Weights of a small transformer language model: 6 heads of 32 (1 for keys and values), RMSNorm before each block.
MLP neurons of a small language model. Each row is named by its layer, matrix (down: output weights) and neuron, and shows model dimensions 16-111. Each number is 128 + 32 x the weight over its row's rms, rounded and kept within 0 to 255. Numbers have three digits each. A neuron's up and down rows have the sign that makes its largest values positive.
After each neuron's rows, "fires before" lists the tokens most often just after its 100 highest values on Wikipedia text that the model never trained on. A number after a token or word is its count.

L11.down96:078135155134098161101153130154081107146163155127122119180084168073112125143161120107176207183129134116132100133113137147138095124168118172095183123118105122185155190134166120097153128126114083142133137105159186151085148138150092160184142123115138148168127137133087138180159152192077133119
fires before: "t" 23, "ly" 15, " the" 9, "f" 6

L11.down132:116110173100130086096158097128086105173135106154120145115098130162149088161174134100109184132160146149122107117127123019175108126164130175129172113149117141184141112159140104113139182110112162091152094052133187077105071136121061097090143145184137151109072141127152156109180094104161101159
fires before: "g" 42, "er" 21, "ge" 9, "e" 4

L2.down148:097160118138120127116069107044164157135167146136144094175107194215156095118147123116083163108183144093128152110136080147093144133164095141176115123111144181128140122157139112071108189127110140135125150076157114085128166142177100156088088154138082143143138109105035123128153139070081127102
fires before: "ag" 18, "or" 14, "g" 9, "al" 6, "f" 5

L6.down178:166139136091161134172106109132139109108098161194081115140077100160118118092158141109141104060130070111135111175100145099131117132070137131144096093126093088101089146112127150168154150090134132116116051146063083128104114171129117137163127056078117152060100131109115193181129150085051108115
fires before: "m" 34, "id" 10, "ity" 7, "ip" 7, "es" 5, "is" 5

L3.down149:116086125100158125125101105173156154146082149198166132130179136154105151210053088044118164111111098139118064099119173123094094150117109112164086083172105105096188122148131143109112100124135096099176157128170170160088179140097066129151085116128145126083135176135147109157080129137057118126
fires before: "-" 37, "\n" 17, "e" 17

L2.down159:185149124089105070168131101133098059123071176181070142171109147104134067124102090155108143110164169102116078144144109110136185148083133146133131134120112070137148090103153167117144154133081140216093117170118095094164120168078138185155091102119115141095107084127132087046134118144117130157
fires before: "m" 43, "ip" 32, "le" 8, "es" 7, "ent" 4

L12.down132:120143132151145133162107127188149152101139135070138127163126150113047121078093124135105095142110144139143155104152106123205167127192173121083146161196084090137071121143152172070124101129109176143105164128150154153155113146141143127144112128138161147186170139120132096204179145171160173139
fires before: "s" 25, " a" 13, " of" 7, "p" 5, "%" 5

L3.down61:185164139148121122100196174158135092134104142122079131172164125092148102186148117091141195133093118130145129134109109076135095099142085170128118139120104173101155144214086125142085093102147103156191098133079112064100075104076140185152176161084093131082170112162112117137118101134146174117
fires before: "n" 17, "a" 17, "l" 12, "ter" 8, "en" 6, "s" 5

L12.down65:156101110116127149097133168192141149148126131140160142131140132199148172135085127150084046119100075091116095084085142128173172182064154127124118118089102150120135092129120172115113110130114121188143114138132112077185139144154157189148138138135105169123087100130079162182149098126123075102
fires before: "l" 18, "es" 10, "il" 10, "st" 8, "m" 8, "e" 7

L8.down53:105117115086151157144116124119057100130130119065139116119151137150139144135151121161138192135100111182111104161156115103139070128182139098123110159168116102155155141128135166078107067123060128081112114117179138079155193138150127097141122155103096112084097089113113138143108119148125107122
fires before: "ed" 33, "ing" 15, "ant" 12, "an" 9, "ation" 6, " the" 5

L12.down36:078155151160073107102124117153082132127120151080098178120176173067080106089155146126093062126134164161096099156158164155092099092152134093078196151144123149154096120130177132131123130106097101125139137123150091061110122124119086086145147139067178134127155156141089098125123108162127155169
fires before: "ay" 30, "ant" 19, "an" 17, "is" 12, "ac" 7

L12.down107:105177052113100075128138078114126134196137105098185121136114131169137119114104131144122140133125132099101097156121108127087119166180144107104136090147177111175136137182158152082183101123140141132090147131103130047124174168124122088070081167144090120058131145167147136172128124149146069081
fires before: "e" 35, "es" 9, "el" 8, "ion" 8, "o" 8, "e," 5

L12.down66:149176135123096148135105121128129171170099145115157132191120195105119106191203094145132114131103083082172111124112103140186113180114074077128158094140172116196139128091104082103126152126186068110123095156126136135097100093105118118122129157114163141108078135114154127104104063152142146111
fires before: " to" 47, "ed" 10, "r" 7, "it" 5, " that" 4, "ly" 4

L3.down86:119165136079102192096150181136135110169066169103084192096144116181104163115101080132114157164195119161118100140163129141157159096185136114107067140113091165129144112068143127114109135057121162082096127155168139140127152095118158120142120143093116134152152152086136166154130105135120112103
fires before: "d" 35, "s" 17, "st" 13, "s," 5, "se" 5, "s." 4

L3.down120:141127128188138156108126112175129152116175130101165078112143114111146073125157116135112128131164106157099115133114075169213073155149134136098095145130105148131151121092059135116105083155127145097138117079139105081121174127130154103123110156089113168119073117163160133142151130186104134111
fires before: "o" 34, "n" 14, "ard" 8, "s" 5

L11.down186:121132144120160117154133173115156175101152141088076130148117103096141106167141179125097144067171142120180171087170119171096133150093143104089158211145142148141140107109166132104115114097114115136134145103132106165172122169123160110154076108168137133102183130088143131103096118076045142095
fires before: "is" 29, "id" 10, "re" 8, "t" 8, "ed" 7

L6.down175:097130136077141061150101104140152134140149117117097149160118129153097092143140152058139117130162092141131126140113058095108086155140161133132165169125097155195149137094117149109170108097121140099082104104127012088090134121094150143168142091148143129060193146160124110116087133085105102131
fires before: "ol" 34, "gh" 11, "s" 8, "v" 7, "ic" 6, "k" 5

L7.down185:166097132113122093154059051178093121112163110128088139111124098158123115126122055141191108162118124116137074155134164145147117142123113104101070140181166119099119171144171143116089093132115118114108135133070184110127157098102149138083169179121163132157082042128154139160128173187172152154
fires before: "ment" 19, " to" 12, "ed" 10, "or" 7, "y" 6, "s" 5

L8.down24:120122106137129103147086086101155147151115141114161162150093142052122128085119084121143180123157119149095178166169142094146061192130091124150129111118151138160140112126138061087184164101113097114110129158170155199107047165099075119147133168162135120132161046205146125140086092167128075107
fires before: "y" 29, "ic" 22, "ist" 14, "d" 8, " p" 4

L12.down127:098098120111157146119114130131104160203162075106111163104178154138167202196122065116105199119131088080178166118131162102177085111134127094138091113179114108126120164117109112091140105131086134126171116130127166079105154068127058166170172156114120140117130176128135105116114119096118168149
fires before: "-" 73, " " 13, "\n" 10

L8.down100:154117088135146152149140115135176164114146137151096138146098144165115098140095147150143136119123055158179074150171105162146166162073151130126073163127113152198099153073146174112202125150096154098131097101125130110159134085146172139098161124108146142176155150131125158079085150137179119157
fires before: "ed" 24, "ment" 23, "er" 14, "em" 10, "ing" 7

L7.down76:141104139195113141079110140128139116081078129166107130095136188149108091107078135155101117207140118113108130136143172066115110194172079088114107094130099124160075101155126122108128125155131125087142131126151117165116133110121158120117131094189138060123107053083143120077152119134065101128
fires before: "i" 14, "ul" 10, "f" 9, "or" 8, "ic" 7, "a" 7

L3.down81:099098105096146153104144087117118158109082166129177178130136123092121090183045172099066149137130073116103163099152074139161130109146040150141128112126061121141112111136071148165110159104168105135129102097125108116102118102116065190091102131124173174160108119117167121138124110198129107144
fires before: "ul" 13, "ot" 12, "ent" 9, "il" 9, "y" 9, "s" 6

L8.down128:166135105159126108156122088079162125136132175092112117095135091109130145113158142110134161148110109162103130110151098129179106181129086086167071078138142092116114167123116151072143119171138137162173168122128154070102160145094158143166122120154145118137116145192119163159101121139178197112
fires before: "r" 20, "n" 9, "en" 7, "er" 7, "ent" 5, "ut" 5

L3.down169:137137162107183039133158067115119174154113092130132121083132188140190119098101078110079128120070130124151162103112108069129156158086122129132119115134132145155155158153191190178161138118081129141107143111125100126142106100113185144095157135095122107140122147127124140074074139127104183108
fires before: "em" 16, "it" 15, "n" 15, " the" 9, "r" 7, "is" 6

L6.down140:166118086155176098198134122185179100107156160091154092135088181101129086093078080112158147121190110116160112107138117144087174122091164105152099155183108124156116125141104128123183121129085153159109107088131123115153078070123093169147142111131137079095139095155072125172168164158127154139
fires before: "n" 40, "v" 11, "ial" 8, "c" 7

L8.down71:111142185249154065129134142136174064140111171110124163148133103096125057074087161092141085114129133108163086081159140097156106161141113092105125135116132042107117060122077124137156167152118140158127133112128114108091110123164102161158080130134115155084167159124171129134129232140080103159
fires before: "i" 20, "is" 17, "ing" 12, "er" 9, "a" 5

L6.down158:125087111199138105186127165133191127109176134073170159112142128137113142102101182109146104147157079114182191083140089124112145104156181102138149139152155026164133177103118117100142101143134140047107166120139165102166143144189085115165140074141158147094101147135187083111175052153100183096
fires before: " a" 36, " the" 18, " an" 5, "s" 4

L6.down127:136145160136132182131123103107074119110134128133077104108066115118121210136135112060109180131159135159159065083127078110107047135102071118175078154084182082127117197102122103118149120092139127197183118069119131061125143115123077127119211163126129050131085138125109066112121127111121118171
fires before: "en" 30, "at" 18, "e" 10, "m" 9, "p" 8, "qu" 5

L4.down115:159152114155137091126139079134067100115127166144087152126135079136128136097111084178128127062112092132168076110112128125150139168103084101128108168101092156087069103111137198182115167133160099122174173088177064117087176140113093136080088097093127179091105077163147109183104107141180081124
fires before: "c" 16, "en" 16, "p" 14, "er" 13, "t" 8

L11.down128:086125148133137103099084118152174173183106152151149118153126085148112139105171151136128110130129131137113103146135177144152137165093116154101137106191106132119138161135192149128113156091167111139129113098144084110176136169126124160152090081111222172128158110086143146161154127120105094155
fires before: "ity" 27, "a" 12, "us" 10, "it" 7, "ion" 6, "es" 5

L12.down10:148134132128167121176127152103097112132144101178123085153121121148112110127114128146159158181175140108185101107120084180176111164158158120120134069097173161127155139114128120101117100142067138095169131131119146158097099085125107145085148035104073179202142101131096104185143158146118072119
fires before: "t" 14, "v" 10, "c" 9, "d" 9, "ter" 8, " the" 8

L11.down83:159127129074175087169109162172131146046117057092086064139131124159150061085131098097131151127137163103107154102079122112154115075119133137155139135144165116162128174158197172100103100114113115077154094104143161153119133124095117096131103136125151113091130209145122118116121097163164113092
fires before: "r" 25, "n" 14, "i" 9, "se" 5, "v" 5, "est" 4

L12.down187:072102138089117171125109136121180121169131126142122159143177122156135076170075115160154164153184098069074164148141118065123130196163103138192114083152102079134108125114104109145091176107110126168159180146105109156153150087087208138169098132087074176175115093099123116145166093142085150096
fires before: "ear" 22, "al" 9, "our" 8, "d" 8, "or" 8, "ou" 6

L8.down152:098073157109064095138141178123118123171089127170077123162089154124196126144144136156122148166066096097111123136107117125083173162086126121137126182129126127128103126121117085144193167094139063137191096158096090171150142144085128129107132106108128132091151121137121081111179188166132151126
fires before: "th" 40, "a" 11, "m" 10, "w" 6, "f" 6

L8.down111:135109091115147157107133115144109166097181068139104082121125122118111126097185145166133103161134149083155164169171094101109092089068104215126056108111080072145068128153114115179096051143105116141092115141090102087076124140148182090138158114129144122131114111167149127078169133130137172179
fires before: "s" 71, "im" 7, "us" 6, "w" 4

L8.down146:134134145079119103101145117156100184155194123143149173174094078126096112158158126135110115143149128126146144118127147169121192096108127126109179185126158180155124113141132116101174094085113144097146162168102104174157197074103132184140171078089109117134144146134156168140131191149117159152
fires before: "and" 23, "ow" 23, "ess" 12, "ut" 7, "es" 6

L12.down73:133107113156117146110095175133120124168146139120100147081145131092147148061078117120129164051179119096097174139135101125160074111151154132135131168106112154074094192099059099133065127152165069147140096135130180114149146135098156133090111174120168136141099098129178089121160136142154073138
fires before: "c" 27, "ad" 11, "he" 9, "ro" 8, "re" 6, "k" 5

L3.down156:113119128170102117115135179086118103168129183105136173081058137159151161127085130175160181066100096088187155133178135137135148217120137154085107149121137129130101127119151164083115075111084129088143169078094133151158127063170149125145138107160116065155071146170180174128104145181103073124
fires before: "ity" 32, "l" 9, "f" 7, "e" 6, "ion" 6, "c" 6

L3.down176:124186145114109158113124118097130081149149159107142110155070137155118135145117149126151147105098137110110152129157183088120076133164106124197122076099115148110127148142139153152094177194140190149092123095148122099126141137137102115103096116117030081050177112116168151122161135123134054170
fires before: "c" 18, "p" 18, "v" 8, "f" 7, "g" 7, "t" 6

L11.down179:100109113137154164151173139132202101061127132062157179165085198140144052156070114122109116179124098203053076140133122124085186173110109114169117152088104145173096067182198147132175190104095115171102099112128140149146162134067179106093085132186118101106172147176121098116148136123074133092
fires before: "n" 35, "p" 32, "st" 16, "m" 9

L2.down89:140066097155093155143194138112112080127154096144166093092065136102068160082163178116097101107163131115165075073123121146166126187199101108130116105101126132050099136141164131161110107136145153148097098125160161100116080110196117148123155131100143089113190126131107170102125209095127094133
fires before: "j" 15, "w" 10, "ch" 8, "h" 8, "o" 8, "t" 8

L3.down9:134177217158073122167102113098128146134131126149075103148102071088087194077076100132114123085150117138103101099139147081090097202104170117177087099088103090084152068095146123187141129177146119152088157214109100080088143160130120147187098179165101151142131114159114189118102112151128117113
fires before: "p" 41, "ch" 10, "er" 7, "d" 6, "ic" 4, "ed" 4

L3.down141:168134108126114133150145155117109100164133122178105106128109070058135168081135163164135163123150173140149130134148077152201159115142096199120111144055083124076148107127068120196110102085127189169083117140145142156108096133097124152094138090139075166166130172116178175105108121168203127081
fires before: "s" 15, "d" 14, "t" 10, "th" 7, "h" 6

L8.down65:099151113102182160058069176150095161060137110104135155178146148102122190085209112093077092128160087153152164167123097105142117139119134113098081118097063119143115121160094170203152150152091124153119143065086140094135123108170123156123176155138128101075128132090136170080145137115131124150
fires before: "e" 30, "y" 16, "ad" 15, "as" 8, "ction" 4, "qu" 4

L11.down167:099167104063157102105108118172186140151069124068112088124172159096138090149134136119147145165141107133140123151126162134072132177136067078167060186127157111157153167096081190113111144162144166062115137171192163136110112104128149129123084121205114077097121144157110162166088098083086146106
fires before: "n" 46, "N" 12, "e" 10, "i" 5, "iv" 4

L4.down15:077186090174177141146160101064111086085142090138136142114108092092163078190086160082138188151100144168102158108166096046160138182087163111187070108124105119160093125089076134113095159097119124140113130085132108079103070167136141110139075142165116132095100081159176147119178150125107123176
fires before: "p" 23, "t" 16, "en" 10, "er" 9, "ent" 9, "i" 7

L4.down35:072201134146104151118128076087105132128174116127120140144129144134099100163200138123112133079122117096113100115160149129137105152107121169178173124159133104068185173170142140147140162111145127151163089085158146110108146118125163083161040166122200121164125109071102014163115156097164112087
fires before: "ing" 20, "ue" 19, "ch" 5, "o" 4, "g" 4, "d" 4

L8.down74:146155131108128105139154139159205109120113128057132192110136139162101082115084119127151146130177089168143091134148110108174147181124162162140157112122179164162146082158091142181150104119092134138125186082145119128163098131115084124081074133162121105083115169120125181161100124150134072113
fires before: "ial" 20, "e" 20, "ed" 13, "es" 11, "ion" 9, "ic" 6

L8.down3:042116134151075143131111158099180177140045076157156156139196159155121121120117135155115136071122125158129096070100168118133151207140163130128129128143156122176190146124178082125154161120089118097169109180137192146131112100145121097104161118103096131085146135138181098146127123064166093129
fires before: "-" 20, "e" 17, "an" 10, "p" 7

L2.down136:110157096126141136135109087115182117099185149114165119118162106133105170126124103121115156167148076155079146147187110114125108140157180135122062110165118122090145077107118136150147136080070063059115113130109151190157115136129164110134106082096114114096117162116125103135078143121111159141
fires before: "\n" 32, " The" 12, " S" 5, " I" 5, " He" 5, " In" 5

L6.down33:107147192200159112119136075132129093211063152110122130063167178143093064112140050166097208152149119144131143136178144149148121099125171085127115110206127106110172136156078117047119136118144167102124185096181109124114106146091103149127113120177138154079127100161106112113111109097071162151
fires before: "y" 18, "em" 15, "ic" 12, "d" 12, "i" 11, "a" 7

L8.down91:093137112135164148151159090039123085126130087099076175151109197128121091155129134068142137167098169098133124112154130119122150138128137141144087134167196133127144132117176136144155137122166141156106105116129152125125172127143215044116123130103119138100148161057118090112110138119106191115
fires before: "all" 24, "es" 12, "s" 10, "ed" 8, "he" 5, "ar" 5

L11.down121:113178107112063096138154135111133187111131140140119107123098180168108102176121135125176145136154085123213116093128135156143128133125162117091071149131148099140081169128134135136140139164121160171156110139094131115113088147137083145112141142152111184097142127156184130142181198112119178145
fires before: "ed" 54, "es" 17, "e" 10, "ing" 9

L3.down152:122105085124082149131138090135063109131157178157125159101134082086145099150123183114116179082110136120185147144197117148142091134132113131109046177107103067101145182156157154155130125101105128170177171137154076144193066156106115113156158143149133183089083160078176137153150095142100187087
fires before: "u" 28, "uc" 22, "s" 7

L6.down43:139102185143094159124068123180160143091143107091104158106078095121151190179083173158148135079174116099114131063160185181146089104140158126117128147138162207113121101129091155098065148141113173132220099082138085127164163128097049150156065131098113166140193084133145141170148185127099092151
fires before: "er" 23, "al" 10, "re" 8, "u" 6, "ch" 6, "is" 5

L12.down19:118117135143084096130122217173185159152104108074094149100176081174128116155081138100122185121158153156176180124097082078060171128092144162122140161217115091155130082160119156077137098180100136160143128165147155081107124131114161070131133096148135068134079127152174161127182110100115125138
fires before: "e" 24, "i" 18, "ial" 16, "k" 10, "es" 4, "ot" 4

L12.down94:107169112127134098081127153154108055163130098106075146193108106158127136116111139074111081169147152132114125077076146128137122107170115138145123121133101073059122102093067133150103107079139056150121135141140192130109134170192255072130158156051141136153105158116120116132133132131174118149
fires before: "il" 13, "en" 10, "as" 8, "t" 7, "ver" 6, "et" 6

L12.down110:144162145159124168174099084160100161100140098108097130123148106193150110109166130205141107127120118180180122183122150106167140115074164095108118153099110150115157114104072193123135127165143189096158198141089140092159116173105138120104149103126094110150121154122148209097145147112099095076
fires before: "ed" 40, "ation" 11, "ment" 10, "ing" 6, "at" 4, "er" 4

L12.down139:157126137103124097128177106144123160150093160133105150109150139134087158113172101100146103193088071128087113110156151122133150174115142077057091077189134204108113085083070157194154131107142167115110087140129169162137155130104102079146131104136094077124102169138205104098109171138098155110
fires before: "or" 60, "ed" 8, "r" 5

L11.down127:128118140195097112063113116151126190109105070120153137108102111132101146100119139121196118101164126140079123137135128046134130097182199110164125071186081105106117149100099141204100148101102118097167126159165108145084164187147203166090128105116149107150205138174111097093086158130155117165
fires before: "c" 35, "ro" 10, "ad" 8, "qu" 7, "ist" 6, "ce" 5

L3.down138:117164044105079120144151128090104121119091153117123151142127096142085140119136204106132130113157126132164111143117052114164085131141102158157165131129124145093134176167069090118104181087157154111131109113153152133087171094088143144116158122145109172087050109132148098071151129118103127087
fires before: "d" 32, "ro" 23, "g" 18, "s" 4

L3.down58:087146173118146180125110177141116091119149072139157147182120125120080166155128069156175151159156115120208112117144193109102146120139134119106053090137160099094168131170119118137123146115073155141111105120051149141121129123082168113112136132103110143115153102138147167138155150125149146041
fires before: "e" 21, "er" 13, "es" 13, "y" 9, "t" 9, "g" 7

L12.down147:122149159138087168154155116147111062201063174106139181063132151090124173067157032135141158169152155139101119130155109132116137168103107105143113083174108083151122123053131128121144118078102126122057128144202136105167076115119126112128157119131170190111123090128151126098140107128142096155
fires before: "s" 22, " c" 14, " C" 5, "at" 5, "–" 4, "s," 4

L4.down33:094091051164112142180115141158167088172124158141092141184117177158106157096135120175117116027132093116083155082141107137112151097154130131143125168144135196089099157170094143153114112111152142058123136094170086135115163137117181157106099129116078127140136087132128150128071147161111175123
fires before: "p" 19, "s" 10, "em" 10, "l" 7, "c" 7, "d" 6

L6.down31:127067115107160094075098128195145158137111110112067090112115137128166096114071115109151158147120147164130118134145168138160197119110121099086169142151149151149141160120120135069142141164115128187105157145127136156090119085105112177079130149115110149178162108127185113089187084130145137177
fires before: " of" 16, " to" 11, "s" 11, "," 8, "." 7, ":" 5

L12.down173:121160072164106124183127161164158102040157104094101097115076174145117217163125058150085105136143127184146092120136093095119148127197133095160118108090162149127082131127142156097165097150130165141086092138164111145109084182110127126141150091131149143136146101123178084114142182167092112157
fires before: "e" 17, "t" 15, "ter" 8, "ro" 7, "ad" 6

L6.down2:117151161143153181144080102159142129178185108128118134174103143195078154125156128130139105128164057155158101105097074125155104055074095113130153159135085133149126128123116111144197080092116113104144122093083095109122123093130225117113149098166086127158174117079107115105130118142113121164
fires before: "ver" 25, "al" 20, "ing" 11, "od" 9, "er" 7

L3.down187:115151128135106085117097131156176165115120140125190107095137139128165169145092135070106052137175076151130147112144123146170089108073140133143155094123102166078114164068124125059146122140087150116158134083136165176121063125102163107158134164122093080144172082128166098120203103125121057136
fires before: "e" 50, " he" 8, " the" 7, "t" 5, "s" 5

L4.down171:159083078083055105104095152135140070118123118157143172156145163116135103149070160123145130200176060155097154155113161127127090177184149129183156125139108091126161160131122099168136127089084184092117144133108169116121118181122176169141111113184130147153088106105127137160099052064115113133
fires before: "i" 17, "d" 15, "y" 10, "ent" 10, "v" 9

L11.down54:101133105128092079107120124106175127169139159151127104153100127129111201111127205063167190075138071113111083134157113110097101102138176145155135123126145101153087128133158146110148162080105132100199135153075121160133120077143109134086172110166154120115104144158075154153145122134023226098
fires before: "ter" 65, "f" 10

L12.down14:129123097163165203097168093080140075157091162140143148169113121081152079143132142099189120146118098085090168094169138180149142168156121099139119216163103086126109096127162103066157096102119127189160074107111148108096095127098134107103152109136099168151118077151199090144125119134063104153
fires before: "ic" 29, "y" 20, "it" 5, "s" 4, " and" 4, "ity" 4

L11.down182:152103155173112180151182110121155137166156112166151132162080195187125106144120116128075082093144038105077115071161125141167118128108182141110100125140052106112156117135133153149168149102154130078145156160120176125141122138169126134111079088186080125135102173141122146101113187080136158097
fires before: "ch" 20, "ed" 12, "or" 8, "f" 8, "ard" 6

L2.down12:112108102096117034080092048062130139074153119119100072146093182107081134110136158115122073112120131125133128118121143131131105129098148153137148110166105187167144158114144141081132144112159113089146178125123155111137146156123062143127086150097141129142125197108128130142101108101169075164
fires before: "ic" 14, "f" 8, "d" 8, "g" 8, "ur" 8, "t" 7

L6.down88:118180121110113125099138102152112094114108116195154078153140118079163095087180142100168111164106131114111144161170177104156163189099107121130125138164113136090121144048097124136114155104092174132139129186240140102147182122124204147138101097153188182119118124112108131171117126143165171156
fires before: "le" 17, "d" 12, "ro" 10, "w" 9, "ed" 6, "l" 5

L12.down150:105170027142128171144110131209104192075110088107145109127166089158166124153086098145137166114108159141127136145132199098125138136118173076103180148173189116156098149072121080136155152135128103160109077132153137117178148146170130119139152141122179116149116140161144124135155105106121132136
fires before: "e" 46, "-" 7, "9" 5, " as" 4

L8.down22:149143189180080148098081118111100148108106121172153083156146070169132134103148148100106182112112133125112124155068143125111132116089092133115108125122124135106147080166136118120088119187106190138092117102130081142092085157053132129146142117135140128058169099097098178127113116152128146089
fires before: "es" 36, "ist" 10, "t" 10, "her" 9, "ive" 9

L7.down48:047142130172200111143107116123101112092107123180119162139144171126099139125139174192115076135114154147154199171163087086122147100166134154112086155159140162135158192149113155130085164086176145109066229138163103161158157123134120157156095109176082155101126113108130110087183129162173147086
fires before: " St" 25, "ers" 8, "ol" 7, "ul" 6, "l" 5, "le" 5

L2.down49:090161103097125165065182159171105110112123170134152139161126152122117103125072140166140110103086096126163180132161165081178172159131121120113143144172095165113094113117118124124095178079113133026093097160151081189092117091094178105146131078137114074168085126134120153128063165125180053029
fires before: "l" 21, "or" 12, "le" 8, "in" 6, "b" 6, "." 5

L6.down58:164111164129190127163119142160116155127179169155160160133164165127138108146133139161071176136139100084140137106106176197145091090116116139091160131137173088127155074172084113149191114106117118140185045111147116103150160111151087057146080084156123123154190099084151071139131166123156134133
fires before: "\n" 28, " the" 12, "i" 8, "um" 6, "e" 6, "or" 4

L8.down85:092173151173166164151126141077121177142106165137166135116118097193097109117114166195180130125175125106157134155132168109105130107136137140145152107146119143122127160151108117152117152130140105178083194173111058098149151139096107156119137095124134118111088145130082087218129088129159143079
fires before: "p" 20, "e" 16, "l" 7, "ol" 7, "ry" 7, "d" 5

L4.down6:119084142127154117160158111097134158158129117156103146163146170109106137162134143097097141091162118106127067201108164117131187161087076131071071072135094131124120125177147161123148130053131116204107154130158170123114105100171114122151145186223119142106115167162098158208104091150096124085
fires before: "st" 57, "," 4, "m" 4

L11.down76:122133109194130127122064109108104135142140132120096139199129093076142124150173135117169140179150146089094124190141189136123126127125108106058074055129148138108078199092177126152146109147134072150142141092097139072123175159130074128143196118074119113126056120163173087108104127173075098149
fires before: "y" 36, "ment" 8, " C" 7, "th" 6, "ies" 4

L4.down50:158139072110140113159105185075164102098128109120117136125118121074103139108156156118104163212093103174083114129079191120066116153071090130169139102096147114150085113104171121139145130157104121082099113093107161098106133097137102130084110119127182119109099153133072077157194194164123136173
fires before: "k" 17, "et" 14, "ul" 9, "t" 8, "th" 8, "e" 8

L2.down117:130119129136108184099120180057140211125092144100124094197148112118137094172098125106116194191132143156079177108100075186142120172131156089157081121180087166169114173135160116130133114101139118126175145151104130086091176114123097142138091160065132131123134147122118106137172158166104158125
fires before: "th" 33, "h" 10, "al" 7, "f" 6, "w" 5

L3.down65:124086138112139106180177173146158140040125122129109148161143094124178154131081146087170164165050119129147129217155178198135125153136068081147094132134107142141127043114151156123118065123082106114098152154139211123098128105046155112174168145160122102139162085081143099135169136174150162111
fires before: "t" 24, "n" 11, "o" 11, "ard" 10, "p" 7, "b" 5

L8.down43:088141135186107096129077120096100159143137133139115153116100178044117080104166103130120204109131075157097132129073191142140123174080133124126142113114127093088174094123151098135119087155102101102168118113171137148069118167133156124136099075059077153116106124128110071159161150155096108164
fires before: "d" 64, "t" 24, "," 5

L3.down97:119100075066137133126126137093148119073143114143104097101148202143044146115145114126074138082103144120136094098081172162153129115163150114115175089107149125110146118083199135153108149134083110065205201076153122151110174127122102174085069138164155142118195137113174128218148125139112175104
fires before: "al" 17, "s" 11, "ation" 9, "an" 8, "." 8, "ed" 6

L3.down93:108095107127118127093162113125139129115171133143132141153146100112145092151116117102132161144154075146108105112156056061146104112193146158157155139116125179137118165128088164165163168160112085106148093076116108156123124077092062201133106080155119120193143106094168141133101108105135188101
fires before: "a" 17, "e" 14, "k" 9, "en" 7, "g" 6

L2.down160:127073080099082140152129168132095122123182122158141099116106159183122088124101079141091094138098185154099128151070114125112128135182148096125122110100119131090164132105134084165096166144127109142119129128184108130131071100173093161104109107063125111125100098158112105126120118172113134119
fires before: "." 28, "ot" 23, "s" 5, " |" 4

L6.down107:115132172090167144180177111165176118121112095098141087127174146130122120159153149115167090093109069152155117162146125143119191096162164093121131133133132122042159145111143127175158118096101121082141104081158076086063145193127108165152137057086142149135132134075128115147140153148085143099
fires before: "r" 27, "n" 18, "l" 16, "all" 11, "ine" 9, "ag" 6

L2.down35:167104176168141195112135049097081142129177120168152100117044163122112166126100134101167145151134198125153147112146105103117167127105119155173135157120131106129115127156102131151110125177071129166134171117174154107124099091129130147155131124157088151075121121186178115126095133147134138167
fires before: "e" 44, "b" 7, "et" 6, "d" 5, "at" 5

L8.down9:111104146116077111069115097115071158136113137099103142149155125131074127089151108148153108091186131140107108116120155122143082102083156176198068181098126134138120095161107124165142136109100120132132105092118107141121123082104113056160143189108157122180139056100079149187099121155120066120
fires before: "u" 17, "in" 16, "e" 11, "an" 10, "is" 6

L7.down111:094173175173109131099085165149104135116177099112142121195130146119122180118190100112099104102128103177170060135113131117160162122119143080125153168161118092115147142091073177126135189090130082126121093064126168090116087128138113100110125111131129088139119099061176142113071162105122120104
fires before: "as" 19, "t" 10, "le" 9, "x" 8, "ver" 7, "g" 7

L7.down132:174142065145073098117098166139127180170116124102136162153124157089109095115100144117128146214174145155175054148104100136096093110134110170149140159143106103173090178040152086126084179131099142114177083137099067143154098143147140110151178111109151140148144114110157126160096075069172101141
fires before: "t" 28, "s" 20, "d" 11, "st" 7, "v" 7

L7.down166:077115112182176095130076130077120180183159135160173132109130174164103121109112167161142163098158106117137138120171102142171099143086131165233190083124143118175092146168160038167111131108092138079131095108100164097120139119113101151128178112083161155138130122130182121151155068149139124136
fires before: " a" 13, "it" 10, " the" 9, " in" 8, " on" 6, "ed" 6

L11.down51:117144188131148111165159166171125085148101114085097103118035138129127072109123106146074135174087096086138080102110093154114205144074111111120146151144132126100131073120130175119161110180167128097135102128107152142137047111193131092130177072145140126098157089096110167097098153109168054124
fires before: "n" 41, "t" 17, "c" 14, "z" 4, "er" 4